From a checkpoint of a small transformer trained on Wikipedia: 5317 steps.
MLP neurons of a small language model. Each row is named by its layer, matrix (down: output weights) and neuron, and shows model dimensions 176-367. Each number is 128 + 24 x the weight over its row's rms, rounded and kept within 0 to 255. Numbers have three digits each. A neuron's up and down rows have the sign that makes its largest values positive.
After each neuron's rows, "fires before" lists the tokens most often just after its 100 highest values on Wikipedia text that the model never trained on.

L12.down59:152116099126146123141102117151061088106113129124120142134114093127112149108119079106133162082131107142130089156175145084136134162137159091137109145116116137121116105177120125163130180157134093098144149141140115121139102124072160206075124122132143123152115123092129089151162080141109130144138120133106141118121108126095112110104127148109109126145135143109081110145147140107126171163129109121089100089192135092116117096132125142136132156122158117085125118128149114088150155116160169116111137140129120119131137122147158133056106149156124094165156116116130170139142103177131097091
fires before: "ly", ",", " and", " to", " in", "."

L3.down82:129173142106117092157121105145181108112109153093118148127158119082124155112139121115111131127135136121146147125132085121137137129208124137112137108144063140118105092119109118132109109109129093108151145119128151138128110131121121126098157134170120141102155147120145089110111172097132138197105186167136133105094142106095142103101130129095150132109152161141110134157065130101114139095136113160156154157121155149103150118097168102134128123151132128158106155132154108126137135080128110152125134140107150090137151146147123148090166122123114126141125144129108130171124148158149111127
fires before: " |", ".", ";", "p"

L5.down547:120097109127153134101099098136152132124109146117152147111125076148134144116119099152113126123158151061140133110146145171121142144130113167131112150129133141118150119126154119137147122103141125125116151169177119121118066092135139141134092113117146076139084129077113123133097098145113118135130119138134163123113082119152134136171133118121106142110129108127116122150155115155136090135125115081135122182111127154113137111095135119080118123153111121116100163138138156155156140101088142191154141147147079137116164125092078058093133116136145116118099098124101122156166158113115070106
fires before: "|", "-", "\n", "="

L5.down414:124121117107129129082151127076119101131168100160115149114089128123116130119140165106197115159134133118134144140128150126166128129143182146107129129085111172170115141139108129146131101111115136129144117148152112125183136125115124116106085103099126093103092104144126116135118082138146154125100113154110122109105114132109160157163144131142138126094130125114145128143100083134106196149151141129116115139138190085206082167122105105118135147130141095159140132155161103108125148142157118139116104067155182126121076106127116141039122166097179116096171113154129171127170136107086147115
fires before: "==", "===", "The", "M", "A"

L7.down382:157170113143134141152159124113117141098164141137122115139115129075135107129101102149092152119109137122153153143072112139165119113132123139159143115109101096110139133156135136117115161141098145154147125138066075131139088195099091117091121162120116074140122146145116109113119095140181163107113123090108106095158117135164117129095160138131139109132123158143119152136115143111157133158113114145118127134171139136126147124101108136133130153161157103114151134123132165131121174099142151111116108145135148111162122082113144118077103123113119101090113116158134112178118120117146137164
fires before: "\n"

L10.down561:096089099121077146103132115135118134120146114138100118147151149154093098107100125043140095109065101115105157109129137128142106131094119146083145122144152162112143146112137114145184157186118120093111124124149141148113149146080104076171153150108116115136127142147177158117119150118172113141119140128086132128130131111132134132147148138123105113138112134106154111123143133153178139158136171115092127147105133093127134138104141172143168153142096158098147128135140148158177096105126153158067115152145149122133130149099128120052091171152145123119103108114162134149144099106100129147
fires before: "-", "\n", "k"

L3.down744:159137116137114119160134127135127096117142135130104136065151099140130124097135141114111125116158156096162136138135129082184125146146145179143107099139107126132107135119103127132100126122077146139128146147136108158152137122109157132118115199153147122130100122154072121090132111120120098129155115183152154091118114119124142066144159120127131139149152159181085132163122146097130136132108120120184147135150164122130174082141130152125127165125116097143145136134110130125141131134127123147147128099124164120128127131160136136123125140162165099115130145105166141138144108128141129123
fires before: " |", ".", ";", ",", ":"

L5.down207:117121127143109124153083128114128087098153135149118199127131141130126117090123116097098129179143117104112118158063144058124107142167137165141114142113076136115162158115120117123127155115135094165100147157103100080109123106138111155163131120121140114108099132112116142110108108134131139100118099148108142125106138109150129130089139096135156125083125100141098142107123139144104103123183147142096103092147154125086087122132124128136123109177126169133086101119147144142100117087088136149160103126120117122128097160080065128217148165129099121118136097115123095111082113113107049141
fires before: "-", "|", "0", "on"

L2.down752:114107133091144109151138175104103084129134100110113084143157127125068104137106114145151154136107158121118144144167148102123115140123143189105144072152131166178159109131173107125139134135141125174119114149146101089128123130090119116142109088169084095111098090156101122123148124124140115105112143150125128108116182138145125178132128068121136160152118132145097117145113125181080109113146154151102132109153156092125127150123118101112119148103110128130119095154085108167143100134098132155087104090093090131103091131166100123104126148110170147147130114119156163153113124129135127171
fires before: "==", "===", "=", "The", "In"

L12.down214:111148141119161146146134093141115132152133135122131159166125132110147146132165147114085141145131145128140131120135175097105138140142108139120121138119143160165118133126083166150128107134123176106112144130101097143148144120119125126105138142141140092135125105119097133131129177118126100154133140156156132126140125107090124085080133140134118142102133150148105090193157096135109117171106131121091140082133163077134125122100121138099133074151110121123147168131138112109128150106195093129137087093123131117133115100074141152167124142121122112113142128114133141117123121142146130135
fires before: ".", ",", " years", "s", " |"

L7.down862:121128165131144139169112157106124145118146132122083088129146117157099112091148109109121122160175125119145125122105122175158104166139080126097111139111156154143151154131169148075133122131125103129108094139115109129124141089113112114125105126130089096101139112144105150165095125132103113128140099151101141130118130109083131139128139116177110144099117121136103126121158144106109113113117144131098103164123118124148117135136107153124128151083136123118149098133114146144139119158146169108123164168161128122120139114109108139054092099152144121124119144135155136095120159149170146178
fires before: "\n"

L2.down177:097178130090127127118127098162124140101117099076134138082142126163127145144144107086140155172122149111148103168180129102140136149131141099125096127114158118132131132079107121128106107127115165129095149118110104108117188117130150144072146134147129116146114137109117092081112143100075146138103085151107144106118092136112126108118127104123134130111096148065140140141105113123119136112133132113137123086158172111138163092127157135120117111152166126138129119145130171124147122120118119148117138109134172088088168150156136127102132086171110073114105086140171167171114123100132137104
fires before: " |", ".", ";", "–1"

L7.down570:133157119122086088111104123125136136111112110142098131142106117139121108120158097137086129156101117102157114151131098115142102144123107197136143118137106141100134110132173125104143129166101112106120167175125133118131135141091119126125166160166127091133128161135094147180111108090149112146197135125127069155124116119134115117153117084124142139154095089120096156123134120131157085121131123150103138147120130117111176163157133126139139156138104099101170097109147117127141132096146163135100143153103119125138136106140112121049073128113123122081130120186142168126126145159131097163
fires before: "\n"